config.yaml
n_layer: 16
rope_fraction: 1.0
qk_norm: true
attn_scale: 0.125
tie_embeddings: false
MLP neurons of a small language model. Each row is named by its layer, matrix (gate and up: input weights) and neuron, and shows model dimensions 272-367. Each number is 128 + 32 x the weight over its row's rms, rounded and kept within 0 to 255. A neuron's up and down rows have the sign that makes its largest values positive.
Before each neuron's rows is what it responds to, as a language model described it from the Wikipedia text at the highest values.

Responds to: Predictable middle tokens of set phrases like at the age of, as of, out of, such as, plus mid-word pieces of known names (Tuxtla, Baxter, UCLA).
L5.gate746 [171 140 138  73 157 139 129 100  98 106  88 135 159  93  82 113 133 123 137 127  95 151 171  98 116 140 153 162 128 134 122 106 123 160 151 120 156 179  96 156  94 109  77 128 145 134 116 126 155 148 127 153 153 149 138 165  72 119 126  76 164 125 150 129 101  87 152 143  51 108 146 139 156 149 150 118 101 178 107 132  88  79 160 163 145 148 137 114 131 110 169  74 144 196  84  94]
L5.up746 [152 104 129 142 136 132 135 156  75 133  69  98  79 196  61 170 148 177 155 138 173 153  93 106 158 159 129 122 156 132 129 125 137 140  99 108  98 135 131  77 195 139  79 201 124  85 157 141 149 151 153 135 150 114 145 116 153 133 137  95 118 106  83 164 179 140 136  98 190  83 123 137 148 159 151 118 121 160 121  50 175 112 121  64 112 167 150  72 148 182  97 138  23 156 144 147]

Responds to: Tokens whose identity is nearly forced by context: mid-word pieces (wedd in wedding, um in assumptions, one in throne, ood in Camp Hood) and empty table cells.
L6.gate558 [ 79 131 186 119 181 115 125 114 133 188 139 139 153 112  94 169 178 120 137 115 172 154 104 159 201 122 136 144 141 100 185 110 173 103 149 162 126 119  78 138 140  71  90  54 143  68  68 143 145 138 158 132  98 196 159 100 185 160 143 158 147 147  86 143 139  78 121 128 155  94 194 160 144 157  64  89 122 137  79  83 150 125  97 127 182 111 124  80 113 141 130 192 128 138 130 139]
L6.up558 [117 135 158  91 210 133 117 149 165 134 119 112 150 132  92 141 161 117 113  78  57 114 135 122 119 135 167 121 133  96 140 119  91  66 132 120 135 144 122 173 211 122 158 145 182  90 108 116 125 170 101 109 123 157 107 116 208 112 153 114 145 103 181 172 122 104 173 126 110 104 113 146 174 110  89 114 104 127  88 144  88 181 142 145 122 133 107  86 107 113 132 165 158  46 103  99]

Responds to: Mainly the pipe after GD in sports league-table headers (GD | Pts); more weakly, mid-word pieces such as Curr-ic-ulum, Ro-os-evelt, D-esc-ription.
L4.gate399 [107 181 129 113 119 101  53 158 183 165  94 157 143 110 132 161 152 182  81 140  93 127 154  97  93 102 130 176 116 112 147 138 114 116 108 119 135  72 108 172 155 161 137 121 121 159 131 174 123 153 165 125 128  92 151 159 141 157 113  66 146 119 120 147  79 151 151  83 159 140 106 148  87 120 121  76 192 143 119 147 103  90 125 132 123 107 107 134 137 124 151 112 172 143 187 105]
L4.up399 [173 162 107 120 109 111 109  91 158 144 154 134 150  71 138 143 166 126  89 135 111 159 161 137 120 134 167 155 154  94 119 171 131  81  95 162 104 162 147 116 172 139 122 122 174 148 104 151 108 166 171  74 128 119 186  27 148 129 107 125 128  91 128 163  88 148 126 132 122  75  99 127  69 149 116 111  42 138 185 140 192 195 127 150 137 111 107 143  87 175 169 143 152  67 160 137]

Responds to: Numbers and quantifiers naming a set something belongs to, often after "one of" or "among": one of two, among the three, several, various, other.
L6.gate51 [127 126  97  87 181  72 127 128 114 124  92 154 167 135 121 163  88 134  86 140 131 143 163 160 135  81  95  86 124 174 178 172 151 137 145 119 157 137 130 109  95 139 116 146 115 101 153 104 106 106  67 155  95 136 113 186 143 143 135 109 100  82 110 149 153  89 111 111 104 136 100 181 160 132 140 155 117 118 188 210 161 149 179 153 141 117 119 107  84 113 145 102 170 140 138 121]
L6.up51 [114  77 118 128 191 105 125 186 129 137 107  74 137 149 150 159  77  82  94 168 193 120 127 155  97 146 120 152 159  98 170 101 169 101 210 132 118 119 147 138 173  76 123 101 166 178 116 112  99  84 154 196  50 111 113 148  92 100 150 142 136 132 146 122 112 148  82 134  65 128 184 108 116  66 100 115 146 173 182 168 119 190 160 171 120  99 117 130  97 152 134 134 168 143 141  96]

Responds to: Inner fragments of words split into several tokens (te-en-age, Ph-il-adelphia, chrom-os-ome), and closing words of set phrases like more than, or older, with whom.
L5.gate901 [ 60  99 128 113 127 153 167 166 104 161 136 136 113 140  78  75 174 131 137 105 140  99 139 142  93 187 167 162  95 148  93  71  68 161 158  81  84 138 176 169 118 106 161 166 158 149 142 110  63 124 153 178 128 158 194 106 110 124 102 118 166 168 118 118 150 134 176  77 126 144 140 148 115 144  86 120  67  97 109 106 125 119 111 168 154 117  56 126 124 110 134  93 110 146 131 106]
L5.up901 [162 148  87 118 172 107 175 163 128 130  99 138 149 175 134  97 210 165  82 151  96 184 108 173 119  69 159 202 145 144  99 101 201 133 114 126 141 135 121 135 110 206 153 188  99 133 127 107 189  89  76 133 178 133 155  98  79 121 101 108 106 152  80 105 121  98 100 108  69 177  48  85 177 115 137 101 108  84 127 127 155 135 209 130 158 142 146  98 184 141 199 139 156 134 141 146]

Responds to: Periods right after a single initial inside abbreviations and initialisms (A.V. Club, U.S., J.T., a.k.a.), plus connectors or apostrophes inside set names and phrases (one and a half, Best & Fairest, T'ieh-le).
L6.gate623 [ 94 121 102 139  60 132 140 235 152 186 101 129 136 143  91 111 114 109  98 159 134 126 165 144 134 204 110 161 119 142  95 155 165 152 141 100 156 138 135  29 110  77 115 159  95 106 128 195 149  19  91 121 112  96 124 165 124  95 112 146 123 110 175 156 147 115 133 108 127 110 118 107 180 107  94 131 125 123 141 136 161 124 102 139 153 129  98 130 173 112 167 108 142 108 149 178]
L6.up623 [ 96 130 179 142 139 128 122 135 157 130 152  67 169 124  56 130  78 153  80 107  90 139 171  94 116 101 102 192  98 118 113 104 166 103 143  60 168 145  63  66 117 135 101 125 149 125 173 101 162 139 143 118 114 183 144 153 155 153 112 153 114 122 147 152 173 136 155 108 165 124 148 103 197  93  89  80  98 143 105 155 105 152 120  63 142 145 127 100 110 117 202  63 205 112  96  83]

Responds to: Fires on the first digit of a year, or the space before it, right after a full day-month date, as in 16 March 1803 or June 22, 1991.
L6.gate944 [156 158  92  93 145 141 145  72  62 166 109 111 137 108  96  61  99 159 107 125 137 104 188 102 153 122 124 133 172 166 102  81 102 135 104 109  72 153 131 148 136 168 148 139  91 139 137 147 184 102 171 126 114 108  62 137  93 132 149 115 163 112  94 102 206 128 131 100 178 115 119 110 138 129  77  81 179 139 132 166  84 102 108  65 174  88 109 159  84 142 156 135 158 137  90 122]
L6.up944 [143 154  90 101 109  99 123  69  95 165 195 155 143  79 107  86 119 169 110 102 107 130 154 178 138 111 181  89 101 181 108 109 123 123  71  89 100 135 134 147 104 100 143 110 126 131 171 151 166 130  77 156 137 129 130 129  80  60 114  85 121  68  74 115 146 146  99  65 126 107 182 107 108 146 104  88 167 123 132 193 145 147 140 105 146 182 156 118 124 169 129 157 177 177 129 158]

Responds to: Mostly the word not, both as negation (was not, did not) and as the first piece of noticed or noting; also list-joining and, plus mid-word pieces like episod-ic, Iso-le-ucine.
L6.gate595 [123 162 148  90  94 128 124 147 123 149 132 123  77 119 109 168 107 111 105 138 188 137  90 132 110 127  88 126 139 112 193 130 117 151 127  97 106 122  86  58 168 155 117 139 154 143 120 136 190  75 147 184  52 118 137 159 163 162 127 110 106 137  85 118 153 165 165  93 119 184  68 106 110  90 150 102 152 192 107 147 199 186  72  65 108 149  98  86 186  54 168 171 117 154 201 106]
L6.up595 [107 155 171  78  90 111 118 141 129 196  88 144  83  57 146 163 146  98  81 131  49 119 156  90 134  48 153 111 145  65 200 107 136 165 120  83 114  82 115  94  90 109 130 152 144 139  83 124 130 129 112 102  61 118 122 130  68 109 149 135  97 116 133 116 108 140 160  58 117 112 123 116 109 150 145 149  87 131 164 155 112  90 131 128 129 111 111  79 145 136 140 168  82 194 180  98]

Responds to: Second word piece right after a lone capital or first syllable, mostly H, in names and words (H-ik-ari, H-us-kie, H-ark-ness); also prepositions like for and on after verbs.
L4.gate224 [163 158 167 113 129 127  64 126 114  84 135 194  78 155  69 104 181 189 167 201 146 129 172 173 141 138 156 200 107 100 112 106 107 109 157 110 147 172 104 128 161  95 140 145 117 155 118 101 157 113 121  96 121 100 112 162 137  73 129 144 135 124 126 169 176 151 131 130 162 145 122  73 162 115 110  83 124 155  93 142 167  93 135 114 156 151 100 124 119  83 151  76 148 126 112 148]
L4.up224 [ 85 161 183 128 177 105 114 103 128 124  94 134 148  71 156 116 127 156 114 143 121  73 124 194 128  83  84 152 134  92 122 105 146 153 118 150  80  99 128  93 107 132 197 131 127 136 149 165  97 160 101 114 170 152 147 132 187  98 119  80 161  96 101 149  83  70 106 158 120 118  30  70 141 119  67 161  90  82 120 162  71 153 154 143 152 110 139 151 116 105 103 112 170 153  88 141]

Responds to: Inner subword pieces of words split into several tokens, strongest on "en" in teenage, also Stev-en, Be-ij-ing, imm-ers-ive.
L4.gate326 [182 119 137 114 164 109 145 136 178 117 107 129 115 123 112 106 157 129 110 113 125 177 146  76 163 107 141 150 184 143 150 100 148 124 137 135 145 182 100 100 113 153  95 132 161 191  81  81 147 108 128 175 175 148  70 122  78 205 106 143 116  89 122 105 102 169 119 162 191 143 105 149 130 109  92  97 104 131  94 133 115 159 139 131 122 124  75 165 138 107 125  97 104 141 121 112]
L4.up326 [136 160 126 119 132 182 126  99  84 124  99  47 137 109  87  66 181 135 155  92 110 104 103  88 110 101 124 180 147 165 103 193 138 141  93 113 190 202 200 130 108 149 116  98 175 243  93 127 182 123  75 139  90 100 135  81 115 194 130 100 130  93  83 140 144 117 143 161 166 188  67 107  75 151 109 131  98  79 128 149 152 173 135 131 174 101  90 136 110  95 196 140 137 155 144 110]

Responds to: Periods ending abbreviations and initials after a single letter, such as c. before dates, a.m./p.m., a.k.a., J. R., Jr.; also mid-word pieces.
L4.gate821 [132 109 113 108 141 133  94 171  86 135 147 106 173 143 106 139 156  98 102 129 146 141 114 119 109 104 108 182 108 166 153 129  63 157 100 156 167 145 109  72 125 106 132 141 178 130  79 116  83  88 105 141 148 151 124 132 102  95 109 156 169 125 215 138 111 176 134  91 135 133 105 138 195 112 149 101 134 146 131 135 140 106 142 118 111 106  91  55 114 169 194 121 177 142 142 134]
L4.up821 [123 137  83 155  99 105 138  71 131 147 105 159  91 106 183 107  39  89 135 148 122 114 101 161 123 102  98 200 173 107 160 167 124 124 139 125 194 149 182 101 133 140  78 132 123 167  68  90 110  89  96 110 126 166 150 142 149 106 117 109  94 105 135 113 158 116  95 129 112  90  85 130 214 153 138 123 179 140 170 132 109  58  43 141 125 162 130 183 155 132 140 145 143 148 165 104]

Responds to: Tokens that continue a number or abbreviation, such as decimal points (10.9), trailing zeros (1000), and periods after initials (J., D.C.), mostly in tables.
L5.gate523 [165 129  72 193 114 156 111 140 106 150 134 142 178 148 126 132 186 129 135 118 137 189  86 111 144 106 136 124 165  84 107 127 147 131 105 147 187 158  70 205 186 158  96 144 103 124 124 106 157 106 123 161 196 100 128 100 124  65 133 161 130 111 132 114 145 187 117 174 162 133 117 153 170 134 108  93 122  72 122 116 170 110  95 141  74 163 168 122  90 167 113 110 179 130 135 107]
L5.up523 [127 187 104 105 133  72 125 102 109 136 147 157 161 127 105 136 110 111 180 208 176 101  89 162  60 125 116 185 108 198 129 133 107 150 170  80 129 139 115 132 143 170 130 108 132  46 183 159 111 103 163 110  90 132  94  85 152 115 148 100  67 150 157  48 142 121  98 118 157 142 126 106 132 108 164 171 151 164 125 123  81 148 128 147  97  58 120 113 109 132 115 148 147 121 127 200]

Responds to: Second digit of years after the leading 1 or 2 (1'9'63, 2'0'14), and the completing piece of words expressing amount or duration (decades, lengthy, various, number of, hours of).
L4.gate667 [105 102 132 146 136 147 176 123 108 175 109 140  97 129 124 111 117 178  84 103 122 189  77 127 131  68  46 185 123 148 116  76 127  82  93  84 131  99 124 158  75  93 108 105 124  96 110 110 140 133 130 163  75  86 138 148  99 135 172  83 133 171 129 102 179 124  33 130 110 188 115 131 103 182 106 157 155 127  45  96 105 128 125 148  80 122 184 135 154 170 121 144 125  71  85 156]
L4.up667 [102  75 106 177 119 120 109  52 122 137 200 116 110 192 129 165 147 193 179  57 124 149 122 133 110 105 153 114  99 133 143 109 135 168 178  67  96 162 145 106 137 132 173 129 157 150  91 206  95 102 106  99 198 150 122 128 142 133 149  99 132 222  89 104 115 101  50 135 163 134 116 111 131 130 123 145 186 153 162 183 159 130 127 217 176 129 170 160 134 163 127  54  88 112 105 121]

Responds to: Short word-internal pieces in the middle of words split oddly, like att in attorney, qu in antiquities, t in cytokines, plus occasional digits, hyphens and table pipes.
L5.gate188 [174 126 102 135 125 140 108  92 148 126 126 165 104 142  93 131 141 120 135 108 126 104 164 136 166 140  92 154 138 108 122 143 154  86 158 165 118 150 168  96  83 126  88 145 128  87 183 106 110 126 113 173 147  58 121 121 169 183 144  63 145 101 149 154 104 187 109 141 167 150  88 139 152 181 115 106 154  44 122 155 179 121 129 170 119 121 138 120 178 127 141 131  73  82 140  99]
L5.up188 [100 145 102 120 175 123 116 113  92 164 116 172 111 153 101 154 118  83 149 115 116 134 126 124 171 102 113 195  86  81 161 161 153 171  61 103 151 158 147 134 130 106 122 148 170 119 173 118  27  71 139 137 110 156 138 157 147 156 168  89 152  57 122 104 153 116 110  89 134 131 107 149  83 145 107 105  59 129 125 169 179 164 138  95 135 138 122  96 124 129 207 139 111  84  88  99]

Responds to: Middle subword pieces inside longer split words and names, often "er" or "her", as in mod-er-ate, Muk-her-jee, vul-ner-able, Val-er-ius.
L4.gate271 [132 121 153 115 161 165  96 153 151 173 152 107 146 168  98 103 199 184  69 135 175  99 152  99 145  93 128 130 179  78 114 122 193 159 180 177 124 133 116 133 118 169 113 125  92 104 134 110 126  92 157 164 118  71  97 112 111 144 145 121 106  46 176 135 147 100  76 175 100 161 116 154 164 133 122  94 164  92 115 118 144 106 149 123 110 140 131 116 127 108 114 142 120 138 130 172]
L4.up271 [164 115 125 134 145 189 140 153 119 130  98 136 118 150 125 209 126 112 148  96  84 126 108  99 111 143  86 135 120 162 118 139 145 134  83 177 139 110 127 202 130 109  67  90 111 142 147  63 143 178 133 112  98 153 133  94 179 130 116  75 152 158 131 121 104 101 118 174 157 111 102 156  82  65 127 138 146  86  61 115 143 170 116 133  95 145  95 165 179 129 122 109 126 127  93 150]

Responds to: Closing pipe at the end of a markdown table's header row, after column names like Time, Ref., Catalogue; weaker scattered mid-word and heading tokens.
L6.gate145 [133 189 179 126 117 160 156  94  51  63 148 102 100  82 105 131 110 187 120 142  90 109 168 157 114 110 110 209 126  89 104 137 105 122  62 151 153 146 121 138  92 154  96 177 128 110 128 127 154 191 130 169 106 141 104  98  82 124 144  67 165 139  76 118 156 151  89 128 105 140 113 143 134 111  96 154 153 156 137 141 115 138 138  83 129 115  71 109 109 186 130 132 174 104  52  89]
L6.up145 [116  69 148 100 115 126 134  95 110 135 106 145 154 167 100 151 174  61 118 117 126 123 180 126 164 131 120 128 147  65 112  82 156 157 105 130 168 146 124 136 143 121 134 190  87 109  83 153 211 106  53 195 112 112 109 100 101 149 110 167 147 150  99 163 151 122 171 127 127 124  77 150  82 106  76 171 141 160  76 111 156 119 137  84 111 117 124 174 152 185 144 152 144 120 116 153]

Responds to: Second or final word pieces that finish a common noun split after its first letters, as in man-ifold, she-et, cab-inet, d-raft, sh-ock.
L4.gate475 [ 83 127 159 103 130 108 141 155 113 140 120 127 172  69 157 108 137 149 161 136 142 128 128 134 131 130 140 165 127  92 105 135 160 100 186  89 146 119 133  80 178 123 109 110 154 144 114  91 152  98 131 139 143 131 112 126 131 133 127 175 152  98  76 161 112 101 149 128 107 164 145 193 121 140 133 152 198 107 143 131 123 138 147 119  99 164 197 125  47 168 100  82 213 131 123  89]
L4.up475 [153 139 133  73  52 148  93 175 175 202 114 133 127 104 130 163 106 208 158 164 162 115 125 174 130 168 147 162 117 112 142 108 125  84 150 126 147 143 101 103 132 154 141  91 180  94 155 104 138 165 132 118  72 133  80 140 104 145 105 112 144 148 153 114  77 185 144 114 117 115 122 125 118  86 137 156 178 119 180 189 138 115  98 140 101  95 127 153 117 118 118  90 176 131 149 144]

Responds to: Fires on "not" after did, was or a comma (including the start of "noting"), and on line breaks closing a Wikipedia intro paragraph before a section heading.
L5.gate993 [145 109 179 106 194 199 122 137 130 117  52 101 163 114 100 133  83  79 122 138 189  90 128 142 143 160 139 176 173 112 123 153 119 155 141 114 210 134 147 134 119 140  73 126  87  80 127 139 170  94 146 118 200 133 134  93 151 101 128 109  94 127 153 129 118 164 126 134  96 113  71  87  80 136 138  91  81  82 148 147 162 118 114 128 150 127 132 145 153 132 168 140 131 101 140 120]
L5.up993 [121 107  38 137  91 156 152  96 115 137  94  75 114 149 146  76 175 122 137  96  71 145 122 131 131 123  69 106 153  44 166 144 208 112 135 176 127 145 107  83 108  87 129 119 114 110 124 124 166 115 119 156 131 168 114 195 148 111 166 123 104 106 139 121 120 147 142 191  99 121 147  98 115 164 106 125 154  93 109 157 166  92 123 152 136 119 135  96  88 144 110 140 130 106 144 157]

Responds to: Mainly negation, as in standalone not and the t of contractions like didn't, weren't, don't; also final pieces completing words (ceased, rarely, underwent).
L4.gate555 [111 140 167 136 179 108 153 135 147 173  98 108 122 181 167 107 163 116  58 150 139 178 168 146  86  92 123 149 117 133 143 114 115 131 110 139 106 165 107 130 156 128 142 144 124 111 159 155 119 150 147 146 158 136 142 139 150 140 144 152 135 119 123  85 138 107  96 128 151 154  82  96 157 215 113 115 111 154  98 150 123 154  74 155 108  91 170 133 108 184 125  96 122 155  85  99]
L4.up555 [168 133 181 150 155 119 149 112 164 117  96 100 124 153 207 125 101 134 119 133 131 114 101 125 151 138 126 133 137  95  98 111 122 149 148 176 116 135 121 145 116 123 129 100 110 155  88 107 119 107 153 115 176 159  99 174 137 107  60 143 176  99  99 142 114  86 131 144 138  70 120 135 152 167 121 175 163 145  66  75 142 105  80 190  96  96 165 159 111 234  78 127 149 112 143  75]

Responds to: Subword pieces that continue a word already begun, often suffix-like, as in Man-if-old, Manager-ial, manufact-ur-ers, strateg-ic, plus some " of" after nouns.
L5.gate953 [133  98 168 114 133 166 145 135 187 147 185  83 180 105  54  99 139 162 226 140 188 118 166 163 139 110 102 120  78 145  91 112 131 147 179  70 124 154 149 138  91 155 154 105 101  80 112 129 121 148 113 141 151  87 132 166 164 146 121 127 153 138 155 127 142 127 111 127  32 131 124 142  95 182 120 147 144 162  87 154  97 162  75 129 152 147 125 125 109  92  80 101 152 154 133 182]
L5.up953 [110 126 103  98  80 124 115 119  83 151 125 165  66 164  93  99 127 212  86  89 189 116 156 129 107  77 134 113 142 113 164 147 154 112 140  60 127 121 148 147 120  91  97 127 111  86  92 162 114  77 173 101 123 105  78 165 110 174 127 159 146 168 121 129 149 141 148 136  94 125 152 162 140 116 122 152  94 187 143 112 154 189 177 161 161 108  91 142 193 107 186  55 163 131  95 103]

Responds to: Space or comma right after a full date's month and day, just before the year digits, e.g. 2 April·1801, June 28,·1952.
L4.gate76 [177 144 123  99  64 114  98 126 160 100 126  90 144  67 132 109 116 105 139 100 149 148 121 125 180 150 180 126  86 116 130  89 165 125 157 108  88 114 145  99 157 130 151  98 116 157 133 141 113 145 122 145  95 142  98 126 105 140 132  76 179  72 166 134 193 147 122 134 105 125 108  97 131 126  71 115 204  85  91 160 111 115 165 163  74 164 137 132 153 170  93 120 120 175 138 141]
L4.up76 [107 120 157 162 178 189  84 126 150 183 172 120 109 134 149  72 115 151 126 113 160  93 134 160 159 107 157 117 157 122  95 138 163 141 143 165 142 141 113 123 104 121 106 148 125 123 172  81 162 101 155 125 153  39 140 102 123 136 188 131  25  88 144  95 129 127 135  90 118  95 134  70  86 111 135 114 184 125 132  97 126 191 151 181 159 155 153 146 144 157 126 109 122 121 133  78]

Responds to: Completes a fixed phrase, often one followed by a number, in tables, sports and music articles, e.g. Vol., No., Season, League (Two), age of, Formula.
L6.gate160 [133 148  85  86 118 130  89  82 128 104 188  53 138 158  36 140 132 178 147 144 106 150 145 109 154 131  79 115 140 107 114 127 139  95 170  63 130  88 126  56 138 152 165  89 138  92 155 122 126 179  70 189 132 117  93  69 139  87 118 165 162 136 142 118  85  93 138 156 121  99 122 123 173 159 126 122 115 178  87  72 133 153 126  62 103 124 159  55 150 168 144  83  70 128 127 146]
L6.up160 [130 122 115  98 160 112  91 154 144 137 105 118  82 101 151  96 179 120  87 124 108 166 132  64 137 106  72 190 180 158 116 125 180 128 121 160 134 145 204  96 127 131 138 139 152  93 134  96 165 177 136 141 162  95 117  67 135 196 158 197 136 117 140 134  97 120 186 106  92 148 170 145 156 143 111 158 125 121  99 145 128 110  90  56 134 117  79 120 107 152 156  84 104 137  83 194]

Responds to: Pipe tokens between header cells in sports-standings and election tables, mainly after GD, Votes or PD and before Pts or %; also word-middle pieces like Leg-acy and effect-ively.
L5.gate77 [152 120 130 139 148 147 125 165 117 102 174 104 139 120 110 126 137 128 108  88 131 180 113 132 156 116 148 125 112  99 124 131 129  98 133 125 125 106 111 132 122 116  97 174 142  68 172 168  93 129 134 126 110 146 172 166 113 176  87 184 148 157 116 117 126 145 102 112 120 153  98 173 193 205 150 150 141 125  56 187 154 105 126  73 100  72 133  50 106 145 139 145 116  93 129 140]
L5.up77 [142 153  30 121 101 212 108 131 127 156 134 144 122 138 162 183 179 120 107 140 106  77 117 119  94 125 138 117 110 148 128 136 139 102 183 115 116 134  80  90 172 114 171 108 120 144 168 162 112 107 145  96 149 104 109 120 155 158 177 104  70 185 111  72 100  84 115 142 119 159 117 100 142 119 160 118  96 166 111 103 161 126 196 128 135 124 106 139  61 111 149 158 117 120 183 159]

Responds to: Fires on interior word-piece tokens partway through a word, as in motiv, volun, Antarct, Stanford, plus table separators and punctuation in lists.
L4.gate725 [ 69 146 119 130 134 102 103 108 148 143 194 142 121  85 115 110 158 118 151 165  69 123 119 108  96 129 115 191  80  91  58 132 123  49  94  99 119  96 134 159 128  85 143 154 140  91 127 104  96  75 112 167 167 159  86 165 128 112 138  87 100 132 189  45 177 167 130 153 151 143 126 132 109 125 136 109  91 117 149  88 117 121 177 129 170  91 109  91  88 139 154 130  86 134 112  87]
L4.up725 [ 90 127 149 165 142 133 105  85  97 164 139 129 154  74 103 153 124  92 209 171  79  68 160 142 107  72 112 142 166  80 120 179 176 136 115  81 137 130 133 127 160 143 163 106 134 108 134 121 111 149 146 122 161 139 163 172  92 131 112  76 122 120 141 181 136 153  94 101 138 131 122 120 118 196 140  65  69 145 113 156 143 129 172  90 200 128  74  83 159 113 174  94 127  86 122 143]

Responds to: Final pieces completing compound nouns or multi-token words, often particles like up, out, down, as in line-up, turnout, layout, shootout, mintage.
L6.gate875 [127 138  91 124 120 145 110 137 125 131 109 106  78 137 126 109  97 155 112 144 167 185 140 114 108 124 111 133  95 133 135 115 165 164 131 166 139  93 121 145 112  96 133 108 134 140 147  63  95 128 121 112 160 152 138 124 129 100 179 168 145  92 130  75 115 159 180 104  14 138 106 160 138 140 103 110 159  66 122  78 112 208 167 127  90 126 108 132 141 170 162 106 134 109 109 108]
L6.up875 [124 169  72 113 135 131 173 126 133 117 128 137 112 145 116  92 110 135 182 138 101 161 105 204 140 116  80 111 136 155 115  81 140 115  75 107 125 145 161 119  85 138 158 137  86 137 151 134 137 155 147 147 167 160 159  62 173 165 147 127 104 168 130 128  58 125 141 112 123  59 175 164 119 171 146 130 132 125 204  70  84 145 170 110 142 149 100 173 116 108 197 100 136 132  72  85]